Part of a small language model's weights.
Training: a variant of Muon for these matrices, 1076M tokens.
MLP neurons of a small language model. Each row is named by its layer, matrix (gate and up: input weights) and neuron, and shows model dimensions 80-207. Each number is 500 + 40 x the weight over its row's rms, rounded and kept within 0 to 999. Numbers have three digits each. A neuron's up and down rows have the sign that makes its largest values positive.
After each neuron's rows is what it responds to, as a language model described it from the Wikipedia text at the highest values.

L3.gate445:465540538454486550500513539452446456476466512539488396507528480533529591497522447458537494479461499481493471469514557517569526501499472518522510535445473505561528435496458463482562502591480472467513513492520438479495505495527526535494491475540515490440509593440553433569513542444475525549544461468508444434433545526540455465522514449502505485513513450492448580504490580445470498441433
L3.up445:473566458433507488517559512467438525502489470491527451473489505523469492445522461472552517458543493435483426566525482505500515498514511427538486519481484462501484446518391509512516523500482475555565532472558498489503517511533458540460442504467485507492473591444486438411514634448512530524511471511469502499475524511494459505509500459507512508529431499466517525495447514492490477510381
Description: Sentence and entry terminators

L5.gate1733:532539536520497507487508548501515541479548428495536518464519493458486476522440516505429528514492464488568543511513490557437463448613483526544517540555508538520523477499467494453532419356546470557449463484498526502520484481484497496553484581492567565399554529504455436512541523479507484503485512498516477480517486490459507388541535472493484530515524473501566497512461482440444581500499
L5.up1733:474464518546595490511513486541503535450487488522550438507546479538600548422474480544441411510480522491455517545500515572500601535481518492601485454438534489483503513461579468444526469437442542449546488465532486503452509421534479553538456448567466478552519517475511406527457420501437551528507505394493539517521547490490506577483474502516525465521500428479446519517506527517518506544473
Description: Boundary before new content

L5.gate1413:475476502478433586410422496498471532489529531496536435538493547481528429517467534549547419501425447535556452551452522465459544491524523517489484525398486552510492600503536498454535478430559452575460439453509489463484487469554436454499462469516491493507509543473546571523497591443539462561480534522527469460517493507517486551498567519453549509513548505570501458456496559422505516476484
L5.up1413:406497512496492554448515472487506595449524462518484495514417508475507426475501484507459481450509464551504476466562581532476463531503453545535491460414494469495507502542446526515529528484558470546438443451495531570485616523501539511460441606491553465568556505514464544536412457415541496437509468579505493500568493507439468506522498431487451490510465499540453459531462555507471511495529
Description: Month-name word starts

L4.gate205:463536556502466442481515519534449490419534459522485539509554526445575524532498508520450425514541446523495565484482541538475633431555516484557520456480418440560474496403529479539442516534477576483557535437470435481459499503521524468479485499498542549476470587488526516567453459491488541579465448477484466533439501455485438506541526551578486563524601470497512447474551590463541523493555
L4.up205:551479428529455495496458547507573530504522512546517514559491535470450501528476449435430455503447497503541491606503439531545569501539525460530518491573514598506576492499560501488525509525515503503441557580463524506552442502578479489478480498507461585525510471514537482514488516502451496427556466521516493542528492563530500520485538513519552531494454478513508515499514501518576449492490
Description: Quote openings and year ends

L3.gate1173:520449535529483474460465456469488459425540442486526538530564552511482476556467482513461466466445555598437505505553465426558552469429486516509419469439501448584569459559526476543479497432419489550464420411457433480508578475438514484549453492528478484497574469567452513511443476475485536449434452450525546506521510580475438557433427552550488554490505556498442442503514407506450523471438
L3.up1173:540454522450472482462469495416488512490506444467519502487539494508384484473529497517474464476503489573487419514556467426551537551475447475542404501546498460604540467570469520501525446476386550513466460482474502524518556554407492490545479493574547549488553488521484557522552534485481481473490422505580542496478484538525494552504477572528478527502560509505454462502529426487519570494524
Description: Media and writing work

L4.gate0:489501516493471544468497493460479572468515492484456452527464492541518486531522490521516459441524550511578539470482519551508517494483496540512500518450487441581530489515487416474509505516489550556518505523506461525472480520533394478536536483480501452466492462422511504479459464519522489455451389514450496582456508535420499501524515500532536504529480506531451540485514404471476494556512
L4.up0:462486482534433482449521466486547553571488455529469532475466464570566490499529481499516499483468483548468589465477500499521531526484479529514571461513517462491482640477464442520475460497572495527513533491582532544494460549479488460513506535503522463521524450484491432525453434483477447499470427523501480544461466495473491445515495420490506477574513473466479625578502446497481519495538
Description: Plural noun endings

L4.gate930:471533483467512516481509548507382561516491472471464492437500470476497536469528505492513478449535492508497475466546486455447534465561438586538566493460467531588513560553428512501500460498418472543466458456460496490533420543448524519522478495477497479557502480519461604465471560505594591546521554524524565538504445485520572462501425534472559521547497501588489505537439474570571431509495
L4.up930:509496484463411461481492508534437484499531549502535495534527474502572533581498483567531466496475522497475533510480508537491559495528500498528607498532439508575436513517487461420518502580516571498496463504490491462547526473502491513499485510525448393498522464492531514464522493468458508498478532519531487561584549531501558542487532534465588553524535492477460581507469496614461473423534
Description: Name continuation pieces

L5.gate380:452534532543575477461481495559469534495554554425511427396581548520551494484514494611418516429492556479560545440564470525473526512514549528511552480444519469524481435467508487481531460455471544510431493530447547484498451525435513485563399515506528493543480471501470506446502375471519436437363458478437505458486484461456507524483512526461462548506504542514533464533521518500460502499496
L5.up380:475503441519477449435476502527534483508458532510461496439477443512482490444434517560518516508475530560479468490547439480467552505477517536528528505542501501509505510507420464455565482553528529459510559452486446472527549506519471506521486516471520485508517531479451478509498477539468480525454472479504438535502486624420509524485535482458503504521505531524462480491531432572485471519468
Description: Media-type noun before title